Weights of a small transformer language model.
Size: 10 layers, width 192.
MLP neurons of a small language model. Each row is named by its layer, matrix (up: input weights; down: output weights) and neuron, and shows model dimensions 16-143. Each number is 128 + 24 x the weight over its row's rms, rounded and kept within 0 to 255.
After each neuron's rows, "fires on" lists the tokens most often at its 100 highest values on Wikipedia text that the model never trained on.

L3.up138 [135 101 130 130 144 126 141  92 153 124 107 143 140 128 142  64 137 145 130 148 155 131 102 149 151 152  99 114  89 173 151 110  97 130 127 106 122 164 142 121 124 100 125 127 114 169  98 151 107 109 123 101 108 135 124 130 149 157 135 138 120 119 100 141 180 119  99 136 143 113  86 130 133 104 143 148 135 197 137 102 160 120 119 167 137 105 123 110 121 142 134 142 132 134 144 122 111  94 140  85 107 115 129 122 128 118 152 156 136 105 179 143 133  88 134 115 120 149 160 146 136 116 103 142 110 109 143 151]
L3.down138 [161 149 124 148 120 115 171 124 114 139 121 167 111 108 132 115 128 115 160 112 122 110 160 116 116  83 106 132 130 131 132 137 147 151 154 146 144 149 108 102 154 128 121 131 140 133 133 101 122 131 136 131 108 107 141 148  96 120 138 122 127 132 101 105 135  92 118 179 141 136 122 127 145 121 149 145 128 175 106 155 147 154 137 168 151 116 118 110 134 134 115  80 119  93 118  98  98 117 108 138 125 119 146 106 140 164 115 137 143  99 116 152 145  94 123 127 112 121 196  94 152 183  51 133 105 148 110 138]
fires on: " at", "ou", " They", " Car", " down", " age"

L3.up233 [100 143 129 102 112 110 146 121 123 110  94 140 150 142 165 137 123 121 118 144 111 167 136 144 141 122 123 130 155 147 160 134 125 156 115 115 110 105 140 150  96 122 113 114 142 112 108 146 120 103 158  92 149  82 145 107 100 122 123 123 119  99 121 168 121 142 121 133 150 152 143 128 137 114 158 111 126 140 171 127 102 109 132 143 101 118 132 135  91 164 136 132 181 186 108 135 152 104 140 134 122 119 120 128 157 111 102 107 101 142 109 110 155 145 126 103  83 162 143 145 138 105 132 121 130 108 132  92]
L3.down233 [139 147 126 139 106 174 135 140 124 133 119  91 187  94 139 121 154 138 116 162 157 120 109 110  81 137 111 127 119  92 142 116 145  87 170 172 144 107 127 100 105 149 140 149 138 119 134  86 118 169 172  87 126 132 111 125 102 104 158 112 123 107 173 106 149  93 173 117 136 156 127 136  98 129 115 145 157 148  87 130 162 149 129 134 131 151 109 119 147 112 163 141 180 120 119 135 136 129 133 121 136 136 135 118 119 131 124 162 137 116 105 107  88 142 148  94 126 106 147  78 114 117 118 116 129 171  94 131]
fires on: "w", " Record", "ff", "le", " O", "ee"

L7.up278 [155 153  78 136 124 117 151 129 104 146  91 137 124 133 107 166 122 150 108 133 110 177 144 163 134 122 130  85 144 127 108 110 130 134 120  86 156 137  98  99 150  91 107  92 142  93  89 129 139  97  73 140 134 106 134 137 138 144  96 159 143 114 120 148 194 146 185 149 131 131  96 128 129 139 105 117 124 169  92 102 139 119 114 139 147 114 125 142 119  85  82 123 121 143 119 148 127 117 149 178  99 161 147  82 105 113 130 121 137 116 121 128 164  98 152 153 146 166 157 128 141 115  96 138 125 116 141 150]
L7.down278 [124 123 154 115 155 123 148 171 133 119 140 131  99 111 155 197 128 123 140 127 119 136 121 156 122 174 127 158 154 177 118  94 130 105 151 179 158  91  81 115 124 124 158 156 136 150 152 159 111 105 176  96 111  90 159 133 134 113 104 105 158 129 122  95 132 113 138 146 110 152 105 133 131 131  83 117 111 133 129 169 120  78 152 115 133 135 123  87 128 149  99 101 168 164 140 122 119 140 106  97 138 121  95 138 136 147 130 126 160 133  98 171 137 110 114 153 136 123  83 114 164 117 151 123  93 115 122 107]
fires on: " g", "ing", " he", " contin", "ug", "ink"

L6.up232 [160  74 154 182 124 133 151  95 104 139 138 130 113 111 128 120 111 150 152 141 142 120  94 162 119 149 105 131 125 154 119 123 115 125 140 153 152 124 190 133  82 132 173 134 123 101 145  94  89 170 121 128 135 125 120 166 123 131 130 121  90  76 127 115 148 103 125 101 169 189 123 117 143 149 147 139 163 115 145 130 112 122 120 111 150 133 115  99 140  81 166 133 110 145 121 122 125 126 178 161 123 113 120 126 134 101  86 136 107 149 115 137 113 136 125 122 120 161 100 108 155 112 107 109 159 115 120 135]
L6.down232 [ 99 166  40 147  95 104 149 125  91 165 129 100  95 135 134 152 141 127 137 131 144 100 120 138 174 172 132 134 120 124 147 152 104 169 173 119 143 107 144  96 152 119  94 169 117  96 171 145 119 121 170 144 126 131 112 136 131 118 115 104 126 150 131 169 107 115  76 150 116 133 141 150 114 107 110  84 139 143 102 118 137 101 145 134 146  81 121 152  87 131  92 126 151 101 145 123 161 104 130 136 110 147 128 147  89 108 156 156 169 146  44 107 105 166 146 144 122 124 112 107 127 151 140 152 110 158 101 137]
fires on: " F", "h", "ch", "F"

L6.up274 [180 133 161  77 119 128 165 138 108 114 154 170 139 166 120 141 160 110  98 125 148 128 108 141 118 137 103 152 127 101 133 159 137 199 114 142 160  99 138 134 166 144 159 113 103 117 158 114 149 113 122 126  83  51 100 140  89  85  90 138 101 143 137 139 114 175 123 107 115 117 129 128  89 158 137 143 140 152 162 114 143 111 121  78 125 168 147 112 148  83 156 134 102 120 134  98 169  87 120  83 131 141 107 130 129 130 125 118 142 126 147 116  70 122 145 101 113 122  87 152 119 119 140 128 121 135 138  98]
L6.down274 [124 126 111 118 153 168 134  98 150 116 122 132 119  71 107  91 121 129 116 133 125 138 132 135 105  97 138 174  78 143 104  90 149  97 162  92 128 133 103 116 114  95 126 153 145 127 141 142 109 178  94 103 173 140 116 118 128 171 167  96 164  95 126 155 104 154 134 148 124 100 152 148 129 131  73  90  96  98 150 116 133 147 104 161 108 128 127 144 146 130 133 145 152 106 159  91 128 107 114 135 122  93 142 145 155 139 171 155 180 102  70 132 155 156 127  91 140 153 150 130 131 105 126 132 140 114 118 114]
fires on: "in", "n", "z", "I", "or"

L3.up309 [122 114 127 161 112 114 122 149 124 128 144 129 157 138 123 137 168 139 131 119 155  76  92 105 120 131 107  89 167 123 125 139 118 134 106  90 114 159 107 175 139 141 122 122 162 128  89 123 101 147 143 141  83  91 150 124 100 165 124 139 116 172 123 105 116 129 123 123 154 126 147 131 127 119 106 165 154 112  91  96 116 148 139 115 139 105 120  79 118  75 120 105 111 119 150 120 126 143  85 120 156 165 126 146 134 143 107 139 138 131  76 148 149 119  92 127 106 106 132 201 102 134 146 140 113 125 124 120]
L3.down309 [109 114 138 179 111 151  97 116 129 103 145 110 130 110 118 135 181 173 123 102 131  99 116 115 148 112 111 115 136 135 136 134 126 145 146 150 115 159 102 156 115 114 104 142 152 143 145  94 111 139 161 126 105 148 116 124  79 145 128 179 107 148 123 144 122 133 115 126 125 112 142 122  67 142 114 145 151 108 111 105 115 129 126  91 167 122 103  81 100 140 118  89 172  91 113  94 106 157 120  91 131 128 144 145 114 127 128 160 131 172 143 138 133 138  94 155 103 111 193 174 116 130 148 136 136 130 150 110]
fires on: " v", " inv"

L3.up59 [139 151 125 105 135 143 150  55 134 111 126 134 123 107 109 114 104 138 140 157 171 124 118 156 150 120 141 107 166 147 135 185 133 143 124 133 160  99 107 113 143  95 116 115 178 106 140 155 117 137 145 112 130 146 133 131 122 156 134 129 133 175 110  93 124 152 141 106 158 123 132  98 106 114 155 123 117 100 178 113 113 135 114 153  60  68 126 112 179 122 143 123 157 140 155 129 134 104 122 122 167  99 145 160 150 134 102 153 151 145 139 125 136 147  84 117  95 120 133 117 111 120  75 123 134  61 172 106]
L3.down59 [111 154 147 152  97 158 156 209 145 168 156 131 136 152 114 152 147 140 137 148 105 142 152 124 137 128 118 122 156 137  80 132 101 182 152 137 134 126 150 197 142 116 132 109 122 149 146 131 128 165 152 129  85 120  90 152 148 133 141 143 161  92 149 145 145  52 121 137  87  79  95 136 123 128  99 139 119 130 123 155 118 135 150  99  98 154 126 101 151 117 110 122 121 112 129 115 102 137 146 103 118 121 171  81 133 132 101  89 111  80  69 110 122  84 127 132 182 148 121 154 117  81 142 117 138 135 118 141]
fires on: " as", "ern", " life", " France", "ican"

L3.up93 [157 157 178 134 129 136 125 109 150 151 153 150 145 144 144 118 131 162 144 132 136  99 124 136 151 118 104 142 138 130  76 112 141 112 140 109 121  96 104 105 124 140 146 154 113 120  83 150 106  81 152 139 183 133 133 174 145 130 135 126  93 134 119  90 140 144 116 115  76 154 193 169 120 124 133 137 103  96 127 115 143 132 137  83 166 161 147  89 134 135 147 132 108 159 127 134 105 128  87 137 106  74 157 167 127 128 141 127  81 113 121  86 142 149 135  99 151 140 176  99 116  71 127  93 161 145 123 140]
L3.down93 [103 120 107 128 174 126 132 144 132 154 120 137  71 152 155 136 109 105  98 161 113 141 105 107 128 131 120 110 115 160 115 107 122 143  72  92  93 124 152 166 163 118 151 136  98 135 148 112 157 118 156 100 136 142 114 116 112 112 116 130 140 132 150 121  69 126 119 160  84 129 161 167 115 133 140 158 112 131 146  95  99 165 168 134 153 107 117 116 136 178 135 127 120 101 145  99 103 139 101 135 142 107 127 171 131 119 132 134 112 152 170 128 113 161 112  85 154 132  97 146 138 125 112  69 123 112  64 126]
fires on: " ac", " re", " dis", " met", " sur", "==="

L3.up90 [141 107 118 109  84 137 152 121 117 129 129 151 160 106 168 116 106 135 131 103 185 141 132 122 153 106 121 132 134 129  81 139 125  54 117 126 160 169 101 135 112 149  78 140 115 110 120 135  87 141 112 120 138 115 123 178 154 124 125 174 108 140 130 135 128 122 126 125 164 137 114 148 129 128 108 122 164 107 160 107 109 113 134 139 130 140 108 119 156 152 158 126 101 154 123  93 137 128  90  93 144 110 130 151 122  81 127 179  80 133 114 113 138 146 102  82 101 174 166 135 122 102 121 132 135 108 126 119]
L3.down90 [158  98 151 133 143 160 117 143  79 143 141  62 123 159  73 157 149 140  96 116 133 135 120 125  93 145 140  88 145 114 164 129 128 166 151 125  92  90 195 125 144  77 151 126 127 112 114 145 122  99 126 105 155 117 165 134 144  92 102 171 145 120 110 108 117 128  98 143 135  78 114 110 110 124 143  74 105 145  77 126 148 132 144 133  99 124 111 147 110 109 147 103 175 149 136 117 131 129 160 156 145 124 137 116 129 155 123  74 162 142 137 114 116 120 149 129 129 124 106 119 110 144 139 112 117 140  94 100]
fires on: "os", "in", "s", "b"

L7.up220 [121 127 104 142 134 164 173 155 129 153 149 119 102 158  84 121  97 106 119 142 130 104 155 152 118 174  75 136 153  90 154 154 128 125 166 137 172  74 109  89 112 113  93 137 106 117 138 133 175  91 121 161 124 126 109 116 116 147 157 141 102 154 109 110 118 122 118 106 132 150 102 149 159 142 114 110 113 145 150 172 131 109 130 127 123 112 115 143 114 115 132 145 134 121 119 184 133 133 118 124 114 140 156 138 118 136 167 155 157  87 117 117 121 111 122 156 127  78 105 135 214 137 132 121 102  77 151 128]
L7.down220 [138  79 124  83  81 140 183 126 157 132 126  98 127 149 156 135 134 108 158  97 155 180 102 154 119 123 149 106 125 126 108 121 135  99  72 145 134 144 113 146 126 111 111 127 152 103 157 113 106  81 107 121 120 183 153 156  98  76 113 149 121 105 136  76 176 111 154 130 149 124 131 142 131 118 109  95 100 166 158  95  93 165 150 123 169 124 134 110 106 116 140 122  99 165 101 108 128 174 116 104 133 124 153 147 120 149 141 140  99 141 139 129  90 156 193 131 140 127 158 134 125 127  84 120 141 136  99 115]
fires on: "r", "l", "ign", " Gr", " tr"

L6.up345 [128 154 144 127 116 111 108 138 154 116 170 179 127 114 116 123  97 108 129 134 120 143 146 126 178 138 115 135 185 113 130 167 138 110 157 135  97 137 125 111 136 161 166  98 118 156 124 117 168 122 149 119 100 140 177 138 103 138 119 158 139 100 146  92 133 165 127 130 137 150 124 131 115 113 167 145  77 149 135 149 134 146 114 143 175 140 119 116 105  40 118 108 135 100 139 103 110 130 153 119 136 168 111 135  81 144 125  72 105 140 134 116 122 140 168 133  92 117 156 141 165 137 167 144 122 115 157 130]
L6.down345 [112 157 160 170 124 102  82 129 156 132 146 130 118 104 120 123 154 134 165 155  99 121 140 105 114  97 124 139  86  98 132  88 165  77 118 113 119 156 118 157 135 129 129 151 152 137 136 111 147  89 153  79 141 120  89 146 100 140 122 137 137 163 115 163 133 123 114 142 133 108 171 170 197  81  97 149 151 124 140 157 139 169 123 133 156  91 139 111 128 151 121 120  89  66 107 144 145 138 106 134 153 102 101 126 128 128 110 147 133 158 145 135 136 106  91 120 136 108 203 117 150 129 177 155 103 103 133 109]
fires on: "r", "c", "ac", "ct", "oph"

L7.up282 [ 94 117 100 110 125 160 138 130 116 132 195 106 171 110 139 110 150 174 113 156 138  87 117 137 114  89 116 150  98 127 123 154 119 101 134 117 127 127 112 120 141 114 120 135 164 113 106 124 135 115 112 165  93 141 108 107 142  80 112 122 149 156 138 142 133 127  96  86 141 113 135 126 143 157 163 128 105 114  68  92 131 155 128 144 129 133 135 130 154 155 142 156 160 124 139 172 138 100 112 115 124 160 132 152  86 103  96 103 148 163 138 127 162 137 118 124 107 129 111 164 167 121 123 143 128  89 154 126]
L7.down282 [110 140 113 121 125 151 101 127 135  55 109 115 157 164 129 132 160  88 103 119 111 115 145 157 118 165 108 115 128 136 121 138 118 138 125  97 112 137 114 100 128  69 129 120 164  83 131 121 167 118 102  96 136 102 159 139  88 147 119 161 170 146 102 138 126 129  89 141 117 142 155 109  85 133 132 126 133  88 137 130 171 150  98  78 156 141  91 100 149 130 165 120 147 112 127 113 144 102 139 126 171 128 120 108  68 130 126 107 144 139 124  98 130 142 176  97 114 150 162 142 112 107 132 148 160 127 162  92]
fires on: " t", "id", "r", "v", "u", " T"

L6.up185 [ 91  89 149  85 166 153 123 176  77 131 146 126 119 127 124 128 109 141 123 128 137 135  90 137 126  98 117  98 115 128 128 105 140  78 139 130 138  97 113 149 159 104 156 143 112 137  67  95 145 100 133 127 147 141 160 109 115 124 125  66 143 126  77 134 187 190 135 112 111 100 140 131 127 125 125 113  69 103 132 134 135  99 171 138 147 146 123 104 120 132 154 124 120 110  92 105 148 150 143 159 140 125 112 101  94 156 157 149 112 146 103 181 116 124 148 145  88 132 150 136 148 126 147  94 139  96 108 153]
L6.down185 [137 124 130 156 125 123 110 119 159 148 121 117 133 148 157 115 155 137 146 109  96 125 116 113 131 113 149 127 104 108 134 154 156 142 125 101 156 140 115  72 154  82 101 159 128 101 120 148  99 117 122 160 143 112 105 123 126 117  95 149 170  99 116 164 152  91 108  89 135 145  91 168  95 101 130 141  93 150 137  67 115 138 104 106 118  86 105 127 141 185 136 101 107 145 156 116 120 142  95 137 136 137 144 137 164 151 124  85 137 108 142 188 158 160 131 174 155 131 123 113 119 125  92  79 109 139 112 125]
fires on: " f", " F", " a", " dis"

L3.up0 [193 103 139 136 150 153 124 148 104  88 145 114 147  88 146 110  78 122 110 136 128 104 140 157  87  96 108 143 100 161 115 167 134 110 174 127 119 112 112 101  86 114 113 112 139 132 121 156 111 108 134 151 148 114 134 134 133 107 160 130  62 113 100 106 148 127 149 154 100 104  80 108  84 151 143 173 131 128 107 150 135 112 107 173 119 133 141 153 126 113 108  99 154 145 126 135 138 171 119 120  91 105 132 101 125 121  87 121 114 150 121 156  99 104 148 119 161 151 147 130 132 146 193 116 148 114 135 150]
L3.down0 [133 121 134 136 154 161 113 122 138  90 128 120 163  95 162 141 112 113 162 133  92 101 137 126 126 122  98 173 136 121  96  96 113 127 115 164 144 115 126 122 134 172 148 113 110 111  88 165 102  93 164 116 137  90 104 118 119 101  98 131 101 143  92 100 140  65 154 106 145  80 123 114 149 109 208 155 150 133 138 146 124  90 121 118 144 131 163 132 152 140 123 140 142 117 104  77 164 122 146 123 108 148 154 154 127 165  92 107 116 146 147 155  99 142 142 120 132 159  95 155 143 126 142 163 152 119 149 107]
fires on: " pro", "olog", "ient", " War", " Division", "ograph"

L7.up148 [122 108 172 105 119  90 159 109 157 142 135 125 122 107 161 100 167 137  83  82  83  93 136 112 119 171 102 113  48 144 128 134 127 127 131 136 109 140 113 150 141 140 159 122  97 167 132  89 110 124 136 134 122 127 142  58 115 119 153 129 122 143  97 135 117 138  97 115 151 146 119 137 121 119 151 133 131 117 157 117 211 109 113 123 122 143 126 126 146 101  97 130 112 150 148 119 154 179  87 130 147 124 167 106 142 138 125 145 159 126 133 138 140 121 162 145 125  95 150 124 132 139 143 120 127 137 128 165]
L7.down148 [133 149 151 136  99  75 153 152 149 132 137 189 172 104 139 136 125 133 172 129 135 135 150 125 158  83 108 135 165  99 169 100 134 117 120 169 131 107 110 118  73 126 125 156  90 102 103 146 121 139  93  96 115 156 142  95 137 157  80 132 135 126 110 111 126 107 157 132 110 126 162 125 119 133 117 173 128 100 100 135 145 141 137 124 104 145 126 124 136  99 104 111  98 170 101 132 111 128 140 109 145 129 119 141  91 137 107 152 105 160 101 119  87 156 142 150 145  82  90 126 113 140 128 110 163 118 133 167]
fires on: " (", "ate", "ist", " first", "er"

L7.up150 [125 125  73 151 138 139  95 155 139 130 136  89 111 109 106 173 119 104 114 172 106 178 130 157 151 133 150 132 118 169 140 121 151 125 138 118  79 123  92 151 148 183 137 115 110 122 141 111 117 129 192  85 120  82 136 153 147 138 151 136 137 155 154 163 150 124 149 109 163 120 112 105 119 126 105 110 115 115 115 133 124  83 122  92 149 147 158 114 126 146 111 120 178 145 146 122 118 126 139 112 118 117 133 103  89 137  93 155 106 121 161 169 140 140  81  95  81 127 142 135 103 135 149 150 131 145 116 113]
L7.down150 [160  94 132 143 135 121  84 154 126 159  96 135 109 113 114 116 185 129 128 173 124  92 119 150  96  78 144 139 104 147 121 116 105 151 130 140 122 163 133 171 190 124 133 114 204 141 122 131 131 123  98  81 134 133 148 120  99 127 126 140 152 105 115 148 176 135 161  97 126 116 151 141  60  90 142 111  93 131 137 113 158 136 118 117 129 138 117  96 101 112 151 153 121 113 147 109 120 147 124 126 139 159 136 106  96 147 111 151 134 151 113 122 151 107 127  88  84 133 121 129 139 125  98 116 120 119  86 163]
fires on: " sc", "ib", "h", "og", "ic"

L6.up353 [135 126  93 155 102 152 138 129 139 143 170 118 169 131 140 149 151  86 125 165 141 124 124 127 111 143 137 127 108 159 126 171  82  95 140 114 123 113 129 117 186 123  96 142  75 125 124 142  85 110 130 149 103 117 118 108 115 121 140 169 164 102 120 130 166 107 106 108 131 159  80 116 124 134 165 121 167 133 116 103 141 106  94  72 125 126 157  88 147 190 147  86 106 140 145 161 158 135 117 117 122 152 115 166 115 109 117 139  94 127 132 177 114 116 128 134 111 133 158 149 113 119 118 138 141 150 141 128]
L6.down353 [121 122 121 173 169 112 111 136 128 108 179  72 175 125  86 120 137 143 126 126 108 151  99  74 148 161 136  97 157 109 122  95 108 118 122 120 170 163 136 154 136  95 132 118 169 123 141 103 133 140 121 100 138 145 106 114 125 127 115 171 158 105 156 154  95 118 115 132 147  87 134  94 119 131 146 125 129 171  86 155  75  83 133 131 101  98 117  99 132 137 182 119 112 153 151 117 119 128 125 127 163 104 149 157 112 138 115  67 166 133 150 132 141 125 146 114 145  72 117 116 123 146 123 171 109 143 122 109]
fires on: "th", "st", "ording", "end", "ud"

L6.up125 [154 103 137 121 129 131 133 122 103 167 146 112 139 132 123 100 127  91 112 148 126 118 133 114 125 125 159 114 169 147 146 154 109 103 155 105  68 115 107 148 133 149 105  75 158 113 109 110 129 111 111 124 127  89 136 149 125 145 146 117 157 161 158 124 102 125 161 158 105 108 119 115 139 130 154 129 140  93 148 164 100 110 117 107 114 115  80 150 123 122 105 179 127 131 124 148 136 173 154 108 131  88  99  91  87 115 105 127 158 101  82 137 125 130 112 148  97 182 144 151 122 145 123 104 124 150 172 135]
L6.down125 [121 127 123 122 121 105 144 136 129 121  83 121 137 134 158 117 148  99 127 138 130 177  85 108  94 135 104 123 125 146 169 106 159 148 140 127 106 126 136 109 105 157 128  98 131  95 112 100 163 150 115 112 128  73 139  77  79 168 109 163 146 115 165 155 153 173 115 122 110 111  95 180 106 147 137 134 128 155 119 100 140 110 159  96 134 116 138 128 109 147 113 160 132 151  93 141 144 181 104 119 157 117  99 158 116 107 158 110 111 123 108 115 153 162  95 135  95 152 150 106 152 139 133 150 111 122  93 166]
fires on: "ar", " un", "ett", "est", " support", "ild"

L3.up6 [141 162 169 115 131  95 110 134 154 122 118 106 132 132 134 118 102 127 143 143 118 147 147 110 142  99 105 120 110 150 130  85 108 106 128 114 160 127 110 136 196  93 173 139 125 131  95  77 104 145 108 131 113 104 132 114  90 128 114  89 135 162  94 124 133 132 134 141 135 170  85 152 125 147 118 139 162 118 135 151  89  95 139  94  96 107 119 103 149 155 120 129 115 147 136 128  84 133 118 120 129  91 111 146 145 160 100 166 122  90 115  97 125 131 113  77 188 106 116 105 175 170  91 140 147 109 148 105]
L3.down6 [109 160 118 122 170 107 104 147 154 130 119 127  55 145 199 125 125  99 179 173 122 170  79  86 138 147 127 120 122 113  58 124 129 110 123 106 147 154 129 156 140  88 162 131 116 144 135 110 100 141 108 112 117 130 129 131 126 107 127 109 134 126  76 135 110 152 118 136 141 161 127 114 100 159  99 127 128  90 116 108 130  73 144 135 124 158 115 139 142 121 170 154 100 138 135 134 122  99 101 138 129 105  96 113  81 114 160 174 156 110 141 123 120 118 132 138 175 133 144 156 166 110  93 119 117 110 112 123]
fires on: "On", " died", " back", " on", " off", " years"

L6.up19 [146  85 124 105 138 128 122 161 130 136 106 129 127 147 117 137 145 136 162 115 151 155 110 119 131 113  96 118 139 145 126 138 138 141 101 148 125 139  95 152 117  98 144 139 107  89  82 135 121  99 130 163 111 110 154 122 117 170 151  58  94 146 117 148 148 149 154 141 114 113 172 119 119  75 170 125 113 120 119 112 151  79 116 137 156 147 130 116 124 167  93 137 131 158  91 136 151 135 133 151 134 115 110 112  88  82 128 153 137 105  43 158 140 104 140 158  81 186 125 135 153 147 131 104 163 147 119 132]
L6.down19 [129 127 131 130 165 112 165 103 135 117 121 109 113 130 145 137 134 134 118 114 113 116 143  77 121 167 131 171 131 151 134 142 132 105 109  78 130 134 126 138 117 121 151 145 104 116 106 153 107  79 136 153 129 106 161 149 108 141 103 136 173 154 149 169 151  95 133 137 100 146 112 138 168 193 139 119 108 113 136 124 137 153 150 180 175 129 120 130 113 155 124  95 105 146 193 162 152 113 121 122 106 120  92 137  65 129 138  94 166  67 115 126  84  96 113 123  92 135 157 134 116 117  77 137  84 131 120 125]
fires on: "id", " sur", " dis", "u"

L3.up115 [137 121 167 168 146 130 120 127 125 135 166 123 128 134 136 145 102 145 117 143 103 109 128 161 179 124 101 118 101 135 143 132 151 122 144 130 131 160 123 161 149 170 131  87  85 135 121 156 128 173 115 123 147 122 137  99 160 115 134 161 136 121 111 126 142  69 149 119 156 141 110 112 124 139 133 119  98  95 138 163  87 165 146  83  62 120 121 114 132 103  98 134 130 169 122 104 115  79 140  81 120 138 180 136  84 129 105 154  72 156 148 148 143  97 134  78 124 158 110 138 130 115 119 133 162 131 137 143]
L3.down115 [ 98 133 151 123 138 147  74 151 144  87 124 117 164 146 160 124 130 142 145 149  83 114 107 123 135 124  94 117 140 132 167 152 151 108 149 134 133 115 135 124 130 120 126 134 136 119 133 107 108 139 125 173 127 170 131 106 167  93 129 133 132 109 108  96 127 106 130 136 173 114 128 106 109  90 111 132 144 148  76 161 118 137 133  92 148 140 107 145 137  88 149 109 170 119 117 140 148 105 108 139 144 111 114 133 110 108 156 129  81 159 192 146 109 146 159 127 165 191  66 156 124 107 134 138 120 109 138 117]
fires on: "ib", "ed", "ideo", " that", "ab"

L3.up257 [162 127 165 136 138 130 166 158 154 127 135 127 129 130 115 125  86 115 144 145 124 174 120 103 139 117 143 112 128  75 121 121 114  95 127 179 116  81 150 102 118  65 148 119 146 124 147 116 117 140 145 176 115 102 144 125 131 122 150 144 149 144 144 103 145 135 135 182 152 168  86 162 130 115 153 137 143 138 128 111 131 112 183  78 108 174 121 152 109  97 108  91 139 148  97 141 103 154 117 158 138 123 131 147 109 127  81 129 170 160 126 141 114 100 157 114 125 129 185 111 121  92 112 182 106 121 107 143]
L3.down257 [132 155 109 134 132 117 137  92 120 126  94 131 142 113 105 138 113 198 100 133 121 109 135 132 131 189 103 128 102  97 123 149 139  75 145 163 147 131  96 112 144 145 156 118 161 173 101 142 118  96 117 142 149 139 150  80 138 161 133 146 121 124 110 128 146 149 149 151 141 143 115 146 153 128 166 122 119 143  66 117 152 127 143 124 131 136 119 127 110 118 110  71 114 123 103 116 118 154 155 138 116 151 107 102 119 103 145 137 159 144 136 126 141  73  92  99 121 111 158 137 114  89 136 129 113 133  80 122]
fires on: " Fran", " am", "ra", " cr", " str", "ran"

L3.up31 [ 97  78 136 101  87 174 110  94 120 139 114 139 162 100 151 101 139 154 163 110 144 174 172 147  68 138 108 111 123 109  88 112 119 114 128 149  92 110 124 123 155 131 124 131 108 178 142 123 112 135 115 179 145 130 144 115 149 117 145  92 130 131 154 153 151 142  82  96 109 122 109 113 143 100 134 127 110 167 145 133 106 145 100 134 137 139 145 144 153 116 106 133 118 140 134 142 190 115 133  93 121 136 137  92 152 105 135 149 142  97 161 137 139  94 186  97 127 140 155 153 130 153 140 116 129  77 138 138]
L3.down31 [161 158 134 139 103 141 147 136 117 150 121 109 109 166 113 156 104 198 130 134 126 117  83 133 167 122 102 132 153 122 126 159 154 142 108 123 145 120 168 114 105  37 123 154 106  89 143 152 123 159 112 101 127 114 120 118 117 120 145 162  85 147 118 139 107 140 111 146 103 106 157 109 146 152 130  99 101 123 109 108 123 125 138 134 157 144  97 104  80 127 145 128 168  74 113 121  91 152 149  92 116 118 152 154 130 115 112 121 110 151 105 115  79 134 121 117  94 136 160 123 154 112 113 114 113 196  90 135]
fires on: ":", "ce", "b", "/", "s", " |"

L3.up273 [ 71 182 146 108 109 119 162  93 129 140  89  97 157 127 130 134 134 127 129 142  97 158 137 146 111 135 115 109 135 111 115 134 149 136 113 104 119 175  94 109 101 106  99 158 171 158 155 132 105 127 106 139 130 127 133 112 118 138 134 156 140 140  90 142 135 153 137 109 158 105 100 141 126 144  80 140 168 126 167 127 117 111 110 117  94 178  77 138  90 189 143 117 147 107 146 107 154 146 106 114 129  92  70 129 149 110 141 115 127 150 129 150  81 150 110  76 106 126 145 138 164 141 133 146 113 116 177 124]
L3.down273 [ 96 129  94 182 150 140 154 164 129 134 168 160  82 122 126 146 143  92 112 121 106  93 156 127 139 195 109 121 135 142 101 124 110 124 152 130 151 110 139 155 130 125 133 152  72 149 110 131 167 144 164 123  98 122 121 148 138 157 139 103 108 103  95 153 102  97 157 167 152 104 145 131 121 119  96  98 129 136 132 138 108 120 132 169 156 132 138 182 103 121 108 105  98 142  95 144 143 127 131 141 158 130 171 150  82 122 143 114 108 109 107 110 119 129 123 181 144 117 112 119 132 120  94 168 175  97 132 131]
fires on: "ire", "and", " March", "he", " League", " January"

L7.up163 [176 135 130 101 116 105 131 131 131  98 138 147 124 117  98  95 132 111 154 131 108 127 148 115 106 124 131 114  96 124 152 106 124 147 111 141 167 136 126 127  90 126 170 131 104 110 123 143 138 129 119 128 164  97  72 120 113  98  81 131 119 119 141 146 163 157 168 101 129 160  80  92 143 146 140 115  90 131 105  81 114 131 128  93 117 172 165 109 110 127 164  97 168 129 128 142 107 113 120 142 139 122 140 140 118  94 110 109 119 119 150 183 118 145 192 125 117 143 157 121 148 148 118 137 121 140  81 168]
L7.down163 [ 89 104 106 112 112 137 117 112 119 137 120 129 146 144 121 151 141  93 154 139 133 122 114 158  96 114 127 142 118 138 126 123 127 137 136 115 138 101 154 123 147 191 133 119 149 105 143 120 109 135 115 131 192 126  88 134 114 133 118 144 117 160 104 142 125 149 101 139 132  85 142 159  96  93 125 154 108 140 147 133  63 156 156 195 144 118 109 146  95 108 112 129 112 137 152 153 148  90 109 155 157 132 169 150 121  88  91 101 104 102 119 149 124 122  91 135 103 139 121 123 148 106 117 163  63 133 158 126]
fires on: " ", "F", "if", "p"